python train.py --n_layer=15 --d_model=256 --n_head=2 --n_kv_head=2 --d_mlp=576 --parallel_block=false --init_std_qkv=0.0396 --init_std_o=0.0396 --lr_mult_o=0.836 --beta1=0.95 --lr_head=0.0125 --decay_fraction=1.0 --doc_mask=true --steps=6170
MLP neurons of a small language model. Each row is named by its layer, matrix (gate and up: input weights) and neuron, and shows model dimensions 0-127. Each number is 128 + 32 x the weight over its row's rms, rounded and kept within 0 to 255. Numbers have three digits each. A neuron's up and down rows have the sign that makes its largest values positive.
A block is one neuron, or neurons of one layer that tend to fire together. Before each block is what it responds to, as a language model described it from the Wikipedia text at the highest values.

Given names and months
L10.gate165:108162124095137089085157140085146145161063152137090139156138119159117126125119093176126106176118110135164142165088168130129130101106123091156170059134090111133096170143182111114118112131135118185106127051111082134153131089115157190101103138166166162161122122115164067123115129159111162187204103115118179151137159088174135136136122160136096171097147162144104093078132123225140152168078
L10.up165:101168123096162140098135148124131144116138086105085085118133096170086130175085099112110108126096051152168194139107167130186147136134131108151141089064151198117113117073103121151089110135160126159123150128130149106125127080173108119177118146113126148147165137114138099157125145186176133172170140109116165142137109146113122169102135130136074173138125150200127141113093149147158116079113

Word-internal vowel pieces
L7.gate11:150172048098120193117173130183159060103145149114088195161122133102098127129115116156186118104131131086110154111127156088090143124130150090103114180168114152151166170130094096163143127102110121123140158123133130105115110094150196135064128153076143144068116141108084135167149180127166099132141162136094077167120172131171088189151174138142122106119086140142098153097112150070138134082102
L7.up11:075076084171126095128081063147163121127164102097130093243143115090156186165112119127153058124159170150159178084082146085088145091165127109124062139092159146126168166072135078121079100128132081087144059118158143145081096089173097156116117070161145092186159136145152123157187137181107132123148124172147140145119143129141081107114138107146093159138136120111072102186109142100166134130153
L7.gate37:135188131093127051088062105142149152152094118123148140150160114109158110076082102149122148094161141136116125146104138128123197107088142121056156112157127095109181184070192122098207104082122118072168074124097117108100101140122148132083131070151077170093109085131109160196073133143198162140132121121103132129172132066090070106135108090167142120144050125185074130104136121121140140122122
L7.up37:167140085129104199115081109110132127167063152083105115115153098090064126106118125180145110129141188087214072104113131108082179115108123153163138148207185152127130170120149086096139092089098080088083088065090078129141036171105149136140136149150115126123108065100171136162123121116160131173178095180148185117157126081102110139122096092106122128145119094117119162117147133108148162080149
L7.gate143:125123145139188085131113120167117139084153100171085099147146175116045098153122121147131153152092122080145100110118096124100183136199116111146122034136162126086145103120057107121134117180133182157105144123116105144096098146102114190171086094097112157141134121139153137121178072134127097160078135150101087128165114138074119120154177144114126111138127105098065075139089194153179166096198
L7.up143:135137111180158087157104162120184106103194146116131123068147183142114076151091150129139141116122105130151036150138122140124140110171132126117154146182147162104100179123104102114145128104169133167154101138122143094101128202086134229134098118146138173145152139114115141095130176173160095162091121111091123159134178120109070129080113146108097123174141081138121088089099131113209101070136
L7.gate242:136115088150135124077148059143147126134112144136110170088105178160163099136130109187174075177099137079125158086139129144096124159130108065185134093139130147168168151137068104139198105174206178104126138114060133149099127150056089095102145160117149139177133196093183091131122194141153138162164151165111120135080117123095119124142127165133101100123117104161110115054040105149168124122139
L7.up242:099133179114121126100072125134116074151034143111148183088201157147173145110185155150134170117143154146112160092121135150109108117126120101142118113128176162122146177151142109143179135157139154100151086099183141160095117134123125138090130114120104192125156152108125103123161108142152183116126124098139164121131135136145164151132098071073096156128096105104115161113059000114097176123117
L7.gate359:074144103094126122097152160081130121124129100166064196144107131155201079146136097129165157167150105154126122159086192104134159112152207151128129130208120125195108186117119159148159193087103101063113056153089095119174153141110134159124148136154115105097137092183116167117102135176131082110118147119169132152096086094119083169157095113095130140096139072155162156148107155152146096158114
L7.up359:107066088175082117172104111077102111120139166142075124116106140144125092072175125095157075095129102119135187106152146135124144151174114146166103106123122130152168163120061156120094105141188122099108139134114105226047164157124118154122132187138123095066123111101141173140108149171095072123121112174144163134098133145150132110131177105153114119080108083106140124159107147126113150177101
L7.gate369:125150124128144094106152137144135113067104137122086103105098119195095114158176101171090066181185122086142078153191153075150118121107120116163103097167134110131132171149148141137108107097120109118192196162068117137155098152163121150132126103092135087176104142073124121134161170125133110161142158205089129141156126127132128098114119079119130162169149086153113105108107104106122153155107
L7.up369:109138134098116084132168155146101088129136101104098099075172157169184181159106108119167123135139184139106126103121132116121184112173118101168157201172171133148154096191099145127126165104128073129127130101154095086146134127113183064108153196170132127210148212143140098125116136103184149082113140138152188108208108197207111131113124137123105126155147118176084149139157122112110114126092
L7.gate387:134149104191139109133094118110107115076055108112037154108137156094135173151109148128061148088151083106097140119153204112110158123099095147148139116162153140144101153134147119056139139137127111160137136115075156100121118137150136181132120109131128110124063142141133150163153133150159110126114138168125149161116100113079169079142125106188138143063149129139138172158137070117158098105121
L7.up387:163084153235140151156095111109095114122112095185118147141081136085084128169132170126111079115168091132130127144143147168082158137064134182135087067180102102176139102136182093142191130194103093063181133175135109090121195117120161149111134092176062097149083090149096158144112110174105135110140179187179155152122101150076136087131105083110119118108132122125114178092187106115109122186125
L7.gate529:159062112150081085090143098129135081166154150118103138087149154143122133134118126145112084160157181162148180150097140126081130115099130155131147118102065116153141152079099127109186133146120153193115177188092153153101087121102161141117128097093175058125090136088138179174148127063123139158132112181106141056164131143121108163120152133103133161110139077133155113145163114150157175096119
L7.up529:123192177145147123094174109140089111119097094138145124074108138159091190095074121123086080130135088096147103134148116156189136100110129172113132187132146155160191127122152143091120164183071100159181075147171101154185068149119108099131163117149124120115094108112158103116100124146185086131111126105138133152113135049117189137097140108087131147154154131105087171105107182094142079188173

Mid-word fragments and initial periods
L5.gate78:116135146101100145140133130128191137137108187195100164191144116122125114074124092138140145155096108090099109145078131156084119124107110132128134054139132136126121171127124080121113152122150148133113133083108087148134093088096151163168138086078144154196119043134075206156156104121097132114132141175078158177177097099130111131153143115151143146150081136117112124153102110143123220089074
L5.up78:123145096125170127168099152155181135133086122117136114135132119151099178114172132148116134124114061139141098122090200193127116102146128179084124093176146123152093147124121094203130104098194115114132123102113113146088077117171120143144102142118107116096124133108126193183080140204139111083133121119140145092055130097068137130129134145104213134107078090152150141148100149119159150188093
L5.gate86:072136180125134078131117168153090154134118163139122097128095131114102106166159110157061206146107163097149132112138152100131122121126107136182107145121156164117162194133121066125101151179122113152127106199153131152167175102141096193102100089128194077110171154133150133135158157119151121104117127180118168128132201052125124220136145118104109129121143160130113158139129128155121110095138
L5.up86:165123112129217126148138089159165182128139100136133116109171099133146161084110163124131102112130122132159089122135134135111135135184152120163123086160147126082096164124069119131147137166133156123123166147113198101089125116165161177148127132084087109185078154161156096164056138150184103122164215158093146152122109091139115180112083128134160149133157134085122148113146094120090144101106
L5.gate320:108107172084108093150105158143145144108092144149154127125112088144107172135122126132113157045106123146091106091163121107076100129094108092157126185146124169105117117129154175111138085155150107174110143132127115125118119089129160087094114144155156125108092145161166180110116129087102139101196075144121111125078049100106142140151124111143170147113160118095105190080147097183100149134174
L5.up320:120172161155145078165173127129170109163103120052201154129077122163102097142146158120140129145119126106137089131115151086145082172137105072192134147110124152133102094143085057115128161167104108136125120119120071122150116136153119078166181132112166156107063146146100094075082132140112102137099141181127133168097087194149129140080083138114103092130136217229137133145142114094114159096121
L5.gate349:098184052151129130146123145155153099113163118071121146092185151077144135196160132192168178122143086098134068166158141165153203126206111136142150112128120209105116115115150100128181149138173116174106138073152111134111149144146106143117133138115121119109162138170103138194108138164093079132101097146052135154191119131133152159166105109126106126107106113153095143158145059159100150098156
L5.up349:178164117141091095081106125106132117158113147148143093094118160105116154113207116115126091144144118116117176172086134096135125138123133121145119117222141117126127139104118147176145135092120228076037126093105041110157135131111170057130142183115135154143133147151169132131125151056155066126103108125139148184144155115142151166088117148104104061099145080112118141145131174104116154107102
L5.gate495:055138139088122110085117132128181173152133118119117093161156148115151147167186094180078155158106125093153144109102135153084123145114166127133097068162155101150102186097182080135097130096089139152074122146149125128165087134139102126158115079090113138176094147075174143117094155111125094114123141136082162114064082125137111104131174092115123124091136168147090134134139140150120222155101
L5.up495:138141123081087078133140154131116149100157145148113151158133157114152109152142136138144112086100122105093128114157181134111066129094179127109125117136152105141100146119227111146116210119117170067185137118111196095178141154089102105138089118113172176161116110090141140091114140140086155110093124170106138089098161145142121153183146100111120142118068106112095132051078144134112169208151
L5.gate499:187101086097152130121127087166154112110133114163149152142138148116073169098172120194198100132115118162102157071115154124079169157024122126080160082182134158122119119144117138068199118153198169113145141113128139093111141097143131173118001136110221116170152123125131118135159151159151099134127134111112138183134084106119100112153146085132156087196123133149112121151082110169154133119099
L5.up499:111127155196066154102136121105135127149130150106128065108119182138113079174078091158153208101149114123129091160120133126197055141125126184151128124160060124229135095121194178167123085154153061151108051132147138191139092142188179114111140138143137165141140119137145124074133105172119072079109057128140164084101176144162137147116134158113140123109195078140182137124139094129134104125166
L5.gate515:127124121012115167138096123148178074091133166084065088144189092045161128138157112110135169124134119064153117115049170152064114155084194145147071114120124163156159133088139131147164101109103170165085165080063113137134120120106114107099128126126129132154131113095174146167194154100155098090104189198137157113099140082141153153135133188090102142114090113082038115091114100170117116100108
L5.up515:095142136132096168113080114173160126138073136164156094107070154107122136150154110159110124200120097136169127148097185167082150073090065126153168114123089086130163140093094084125132096166195136073108148079126081128114091101124094153121100113122099106128168190192132126215151045089102150114103089138093133145153114107178125129180146171183179107105103086125145211122115122132152094152145
L5.gate539:146184077083161127081117087169147141171079104156137124096088162072127102095132110160092124118091109145161131109126190101169197108130161121107125067141153141112156150148084094090133105110160135090156116096111111118143161115148102192140139106106144130114088180115116115118113125118113127099070176121146157144128064112136161125162103129159061105129062163109129160158046136148080181130141
L5.up539:138099146129124094120096088071144153177134118138145129098103114143147170121114232071070136085147204105146144163094159134111094164112134118119133132161113181114147157101152064107100135099151079199179167126200113168113084110158171158153119135141078148198206097140089159128134124076113133142084127119172129132109122096056146148142121102118120095130144154152088148093097136129153121095085

Mid-word fragments, esp. cent
L10.gate512:103163190198116059106126103117142142113178112176106157115104169128144095086143096097085196178052165094107154124119125107088172138081186100154121114070089116114137129117087137138148133165152085175114116150139102150126100084065170114169137058143122112184103099069161143098156091081084121129121096159175178087135114159170180095123133146164137098083177144129179109117129127161135116134074
L10.up512:142086176157181106059118178166129082132136106151093110153098112096186083187119164106153108106104050152084172134136132096073096114152193147125206107064069098151117140148179111098122135126111107170156094142134116105112095096145140105107114122145130118155186062130151111090130089113089156092135129143200066089158137182163123094088127146094153153088109090127121090119138099127132122120078

Mid-word continuation pieces
L5.gate54:121183098104140206078094111138152088130125186170079136165152100090153118110142162171102139180149146076169141094117180107106154114127155137094166124175072091159094102127151118040182163074120164120128121086141120136169086153104061148137158148120158080149127122057186073177143144112193087144159135109151116173068122119116130170161142138092113110133113142102144183098156129123146126107154
L5.up54:089118114125182152136083133161138182101091116093141128163090124138096156148145128136124123244173122067188143174126143110096146194123116121078127105148093129120138157095078126159114153116136108076135146146132143092152111144146156180166100119096110151194162154167174119184098085170144158136113091087112143145167145116114138077149132158167152136138141149183069116131105130139126164136042
L5.gate56:178159077100163136157190115133163163137103162122184148108155157091093085120156114165177171134126129133093089071123147170161144164140124160130124147144173116096142111078148135105106090099130091098112126164112176101142128109130106137150130187146097175157126150114143125161188154117161102128113125096107188084123089109119058142133126090143145171135138149109118129097078099162040156116155
L5.up56:093149128186169170100143102096103149131116072196186184158141137138061129170152142102092112105139066138150126119124148168110081160122106201141099130145110124179155150124105154099157132084209080152123094147140084060101140122113120117094101078171092118123092158129122173143148174158124146129142100150130183120036053127107108149099116112137119109110143151164095064191072167103127162110141
L5.gate87:145157121069123089141135153162182130191120105083184092142057172183147117057121140117141158137175171095101135134125151171089145165149067136115146121116140137116136090120126108098081134093087114183118153175105178127120095122156108145137165136079136053116152077061148107096088139152149140084121127135103144140109107115139148135112119160123024101103128128134103169152093059148109174086097
L5.up87:160160169104096038166095115126154130109054146157089118136076176131161123119167118097115182139088134098078134097132146160123163158138099148108062119129109069148161089119070082118137147139099129081106119083141168120125117122136112109127124112145140134126141192093101132166156119128172107151093109115170187027134151141118088096167223128104141124092150074062165127134112119080109134138110
L5.gate186:115089166102087154095084089141112144087152197134137122115196128186051122153093110114207082101107181125157107125116090116108133153129178117115139133118143056136137135182114104138140127088117133136098156155164139133165111145120129146153136129162125131149115172127109117122162149091144148104118218160123103072111123144136158114106151170070155100157146167072135123123100072142114131152171
L5.up186:101174128105135137188137085129128151080125110232112189147088110117131115100117139107137165131110136146140154131139156171145163124150106187085145166137158112132087090103107117130107140129157156105135131126112147117170116096106133043133133099147126119101128187075118139144199167107150097164133156101174138112183116096120154110175086127100155074147153180123065135101156088063100112100133
L5.gate188:165154116109170138143101121142135201155137133171105114138106174121077147085099103097082162150103198093134114136144115145163075138173136147122097121160125071193144168151191161099121092113198146037116159168111169101129153169120093169146141155151128125118123172067138095168106102105102209155120163100138118158114093112106144143103124085130154144144185149137200130147138117119103174106114
L5.up188:155121147146138130129118107125098132200118093154090177142091161140144135137086114119148079085052083168144102096135206133136157151087157131170154030076090103107097100080142130088087110160114140071081166160183104129127133171116119121144114171131146145140180184101178043124122100102053107134153171088172120191190142142114116117115155129097132138152107173114077142110079069125139141108129
L5.gate193:140136086116159126105066135099143112144149157045069095077148094134187153117119174150170129147169079126110123144171105181159150171155104145165130135084163138150177137100137142122157147152126100160100140124141089113162099141180116170112128110139147102074147121033124111148093152121119155180122104117116142127156086109155098113167158191098175133104205164085064189154118176110129073093110
L5.up193:124144058147077082121064183154182064103099122146122133088168098112126107162126108113076183140114155085145146098107167111118163144157113117116053086127192134161125098161120152098129152075135062111130090114154079139130146154183180110095120103185063127071124135096103097043129125179124158131138080131133071082142140123112096143169142134138119144062167143142132128132107158130127088154115
L5.gate194:105133146130144146104065140094158076180126158095095081142099201139108110131078123117088134151112064075144157092142156130125134198195140186119082083144094170110156146176178087038083119093167195143075139170092114127139126145139115166148153125105100139153114136058167104173143096075130106140101169103083121101089099108087151142131106072095091135140162080162158161126170153144144125109125
L5.up194:165140161172121105154110096126139146100136136071164103108103127178181103150114151130105185105092123130147078092174113163175149123083161143033085129158152156140069119197147083091110135154116111109145177135115104095159128117184123117092126131146052082136151119107159069087106114137138146120133102152106137124209125134122088111081053150178113064122151137103145158137154096148143070122106
L5.gate306:152148136073162151125117124132155103116083202089144103112114055138156033147146129186101143137140127125102080151134141105116094052147189141170153119138117080182135136167152157070195070104083092139168137076096107054117170155087111176085118112187130132124110126094085096133147114082078152166107087071131142098125137113124141196129108098112174152156171129106101120166072095092173137123152
L5.up306:116147173116125087127165142140125182135135131115147081143118128171148111101144196120108124189110175075141090107157132130087130059111126087172162084075170165146120156164113134150143085130137092146129159149079144073143156171123082166097136178141174105101113163119119136131124135158119130079189097116132106131089145134144149136184104176181111106147156197110090124155122109081128181085101

Mid-word subword fragments
L5.gate62:143151092072152121070139153141106142131180099137097114123117122110115124114139083139103101163109145151092161144111141092098144156131143043155180141164062084129169152133178115115135133096073126119198186141113183135092172128143190089131116131113114126109145131142078166095173141171127129112151150145186119129099101134099238131060069093125168148121100140175141076092142170140166086134138
L5.up62:154155131158092097088145079150172121122154105104144108205126109109082085120050122116160149160079104110079081105146125035114116203082133119138104110132134096118162092128142137092148159122078122152098139153126173061094082110148185185115088120085103110181103140126157195087171118187144132130112103146127164168107097127123144151107113119159102133057140111114113097132160134121129131178135
L5.gate76:079212145128156043086145090110168137120122121114133084077126102125108110155125089081137181096112135127167100179140091114146156125129150135135118113123079064106117128141103176152035133125133150147163189106087162132134162073127190115103129134127099120135148173114052136177148151154147101172100129187123100119089167112131161107166057194151027169171126103127074144102083138137095145101122
L5.up76:145090132141074111126141139122117115125133143109152164137151103142092145133174130121173086114107104131160116148167115115176198100144114092132120155161149156187135082117101117127164116114156120127076145182074105101139122090177144145114112067154129041129167162159163075092132057089125154132165114139131102105139167123145131105090131117140056089080133222159084067172142186184111085103196
L5.gate162:108140101137118112119160080053086211132042164146156112106122104158130106084177111154113124098105112111132155159193152113168170122159169106144048163117102093123114082130180201055145113181153101128094135144132136090086133118121167138174114112114076145134099155162147128112069133134106146098139127149145094149116120127132158086134145138135150120111138149125118068113110140138162118119148
L5.up162:048177179141160143059185129124119128078123141125118105117143110111047125117129132130115109120100084146116122129149156104153151180124160160085090132166096075135093144125162118168112159107164098094090040139117136100167163106144083124122145098155081145067170153125088119170107177091115214121110125060147143191167101152067153172144132087102070140054175174092108114121093129135087112147094
L5.gate210:112159114123185114135166154185156091180073199117077105107145124102098133114155083199092139174118166097146135158073138127092125130111107145146116125129176141121161125117102086164126082140151135118085140115109156109129135172110086169165163138079144149197147103116139170146178070129145119168134156184096182140165164140132141188129178103086122147135125157102115195146149134127163160075092
L5.up210:160142068129135191137100177135133171148178098192185102100139110108089042108100159112147122102088164123135144178121151138111108160159093147136138133160120090149125138109065099141139130178191043088125121145145137115092099137138172161167125102136086123145141117138173100159148115127115116136103089161177108119152134181166153168121087165108074156073115183081168092163131173115102104091125
L5.gate227:126086120121104172164159124147153110186168145092160159134179116104196128081128129200125117146128100097160102115090129145172131149095167093135201082135127138118118108158178181175124132119113122138111119147145122121076082120082168069102109128131151195168122117096149180097084098127131155125131137097121078122133088112143130086151163149141140169155099161114179104135103121148117170148153
L5.up227:165131133075110182131174073126081101128194100161126175213139118087148140127157140132166168120196153117130070141126115118148178096156116061092122096117128175181153139128156125130108089130184169115119112094129124140145070123023108073121136133127155166138127120132139129221130144084028112096117125108145140196131166105076111157090092160107139112164160166093113170177121104072128151114102
L5.gate261:186125206084155088101142140128117181126138164151103141150084176128142153114124071094077130115096159144117090149097099071088147126103179132150099123142139097148065147111117176100174126116124122097117133136135096060113048133128117173180184134101111110108079150088155108137090156199102139145166144125152132144141132087179148144085069071085106120133106172090109170135147134100127166128132
L5.up261:145140100142130170118119137165114102140148095193122147173175136137187099093149122131158139084146126156119073139173112100119151103121110087125113158202138093169105159075110081159150153127114100096088136130116159109104164178135156109112117107141149100079088147155171160125166134141122143145167097122158121168110124142140098159107123126103158164202125147117122145090154170116094129119162
L5.gate403:095212171147105117134121187109077106108122089118086146114092177119144109148111086148114124159112122167082229142096130159120087092108140105112107119195119090092141155112148147087113104199147162088158166090098190164103091149136109094157047128141139134136175074098124117092108173149137140158149168145126074165104122123139113068145121127098119116041169092095121145095118126123100091122086
L5.up403:125149130135117108135174110137148135156184136070162081157156131149151150116162157070111095161109085106190108143115133125155176190067141127120112158188076107102136101145140068171109133068160168140095125153119168089128166097123154183151088135118189136149083147091094111140149153136137120088109111149142167185099147100127103101113140125138109175130184119190034163166078164100144101097108
L5.gate523:169167175137136116092107128129112160132141074166141098130151060183056159111114099091145123180116127120132097150194118093109157109128136117166166144117171108101086151152134165084130077097149128151110156083139145141143111100144163122167135142079146059154071126099127105140127148139116122092078178116129171126164100062149141137121164113143151162109145182207144166112111140074084107163135
L5.up523:163072087130156115069103117099149161129079165104123070183082093183154080058086127148138130168103108105100086152121117145123123163107077145137067142167141148155126120104132099133092132126163073143154101132169041132121129130147103141115099061108122111106109071151154136089117073069123137136131125118172109190192080140070180122126100124102151099098126098140120152088106166118127104120140